{"d_mlp": 2048, "norm": "layernorm", "positions": "learned", "qk_norm": true, "bias": "all", "tie_embeddings": true, "parallel_block": false, "init": "uniform", "init_std_o": 0.0, "init_std_up": 0.0264, "lr_head": 0.00418}
MLP neurons of a small language model. Each row is named by its layer, matrix (up: input weights) and neuron, and shows model dimensions 144-207. Each number is 50 + 12 x the weight over its row's rms, rounded and kept within 0 to 99.
After each neuron's rows, "fires on" lists the tokens most often at its 100 highest values on Wikipedia text that the model never trained on.

L2.up681:33 50 52 70 53 32 63 65 42 45 64 57 36 48 48 63 52 46 57 52 30 56 74 49 48 49 55 28 45 41 48 31 47 40 64 42 40 41 66 44 54 26 41 85 69 42 37 47 57 36 63 46 39 61 57 56 62 48 57 58 47 39 53 48
fires on: " re", " continued", " final", " last", " Re"

L7.up1038:38 59 44 41 43 51 39 50 54 59 56 47 50 26 34 66 58 37 31 72 55 51 52 37 53 48 51 37 53 49 60 68 61 40 56 50 60 37 31 35 44 42 34 41 56 37 50 39 43 48 71 55 42 49 45 46 45 43 64 38 48 53 15 54
fires on: "s", "S", ".S", "-s", "-S", " "

L2.up875:54 52 34 20 58 79 59 57 46 54 56 41 54 41 67 53 45 63 43 45 69 40 63 35 54 48 57 63 24 37 54 52 52 49 52 45 59 39 61 50 39 63 57 43 33 39 34 41 44 66 51 31 61 61 56 57 59 49 72 40 47 59 34 47
fires on: " there", "There", " There", "á", " band"

L2.up135:57 24 57 39 68 65 62 32 54 54 41 65 57 33 51 54 61 76 40 51 49 43 58 37 36 41 71 34 65 64 57 51 43 65 56 44 46 46 29 50 41 67 51 44 58 56 46 75 51 44 44 67 61 53 58 54 54 47 43 45 52 32 57 47
fires on: " /", " being", " coming", " +", " goal"

L7.up308:54 67 35 34 81 36 63 56 67 55 54 47 70 35 65 70 74 44 69 59 41 49 61 46 56 44 59 50 55 40 42 61 60 40 56 61 68 54 47 56 45 63 51 61 47 33 37 65 41 55 68 45 46 58 47 67 56 58 71 57 61 57 48 67
fires on: " there", "There", " who", " known", " There", " member"

L7.up224:53 55 55 56 54 61 30 49 53 57 53 54 46 61 80 42 41 39 40 54 60 33 61 54 72 44 65 52 49 62 55 50 49 73 43 49 60 55 41 34 56 43 52 65 78 49 56 33 22 58 55 31 32 55 65 44 66 50 41 63 36 46 71 31
fires on: ",", "-", " down"

L7.up782:47 52 55 60 56 34 58 62 57 41 60 67 35 55 65 66 28 60 54 49 50 42 40 71 64 45 62 61 48 63 52 43 51 49 51 44 78 76 39 43 46 51 49 45 56 49 35 64 30 35 51 43 70 57 56 53 57 63 52 57 27 40 48 66
fires on: " to", " by", "===", " for", " during"

L7.up572:50 48 52 34 55 55 40 71 60 59 30 54 49 50 54 36 47 53 49 31 45 41 63 31 62 51 62 62 51 58 63 48 67 47 41 34 63 60 59 66 55 45 27 45 28 52 45 49 65 44 63 62 48 50 42 53 71 38 57 62 39 47 50 38
fires on: "\"", "'", " \"", " '"

L7.up590:46 46 44 41 57 35 49 43 58 69 51 55 29 47 57 34 46 68 62 31 64 54 48 46 51 45 70 55 75 60 56 48 46 77 29 63 48 61 38 39 53 30 54 58 56 64 53 38 37 55 57 46 51 50 42 51 45 56 54 46 54 40 62 71
fires on: ",", "=", "\n"

L7.up996:42 47 61 49 37 60 40 49 74 69 37 35 51 44 47 58 59 21 45 51 49 34 59 51 44 42 61 45 50 52 60 42 57 53 42 66 45 33 54 51 39 38 42 45 46 61 59 52 49 29 72 60 41 46 45 45 71 50 56 36 22 65 44 70
fires on: "S", "s", "-S", "as", "-s", " As"

L7.up522:30 76 43 40 58 41 64 13 52 66 52 45 47 60 45 47 47 51 50 45 46 41 69 30 49 48 45 61 46 80 52 51 49 38 51 48 75 51 59 35 55 45 27 42 58 57 54 49 48 49 65 38 43 52 27 52 47 56 43 45 50 50 53 31
fires on: " in", "|---|---|---|---|---|\n", "|---|---|---|\n", " up", "|---|---|---|---|\n", " In"

L7.up1001:35 27 55 57 43 73 57 55 39 57 54 65 32 58 51 60 63 65 43 57 39 40 41 44 67 48 53 46 35 48 66 66 50 54 46 58 44 61 52 38 71 46 51 44 29 16 36 20 39 54 69 41 42 56 65 41 47 39 59 44 41 43 73 47
fires on: "s", "-", " GA", " with"

L2.up240:43 67 56 75 50 61 57 76 42 55 63 69 53 70 55 56 59 45 39 50 52 74 67 55 64 27 61 36 56 58 80 54 35 44 49 65 44 30 47 35 37 32 61 28 42 52 27 69 61 65 54 53 34 39 48 66 29 44 42 38 70 47 51 44
fires on: " United", " out", " life", " instead", " if"

L2.up1991:40 52 38 54 42 57 57 67 37 55 58 60 46 46 49 64 59 71 66 55 55 44 54 40 75 72 59 60 54 42 64 38 49 42 71 57 28 48 53 35 52 44 35 48 76 61 47 29 52 46 41 39 40 33 30 71 54 46 39 42 32 39 51 80
fires on: " last", " Los", " final", " West", "ok", " York"

L7.up1890:46 52 45 69 58 37 57 61 48 50 55 47 43 75 68 50 40 53 54 43 49 49 55 31 28 52 42 26 55 51 48 55 62 52 44 54 64 57 42 50 50 43 37 63 50 49 66 56 36 49 59 46 54 68 78 58 59 56 48 61 58 47 45 33
fires on: " to", " |", "-", "=="

L2.up626:55 35 53 63 55 55 49 63 49 57 35 65 66 48 42 73 64 65 41 41 36 60 49 44 69 49 28 52 49 50 60 60 52 36 57 54 39 54 43 43 81 52 66 53 49 55 34 42 51 54 58 43 54 51 45 50 43 59 51 45 56 49 54 36
fires on: " family", " born", " Family", " Website", " species", "idae"

L2.up331:72 45 53 49 33 31 40 64 24 45 50 48 48 48 46 69 32 59 46 46 45 32 45 22 46 81 61 55 59 37 58 54 42 47 32 48 47 45 51 58 47 39 39 42 41 49 49 22 56 58 34 33 75 49 46 49 48 40 69 60 50 64 45 40
fires on: "B", "T", "L", "-B"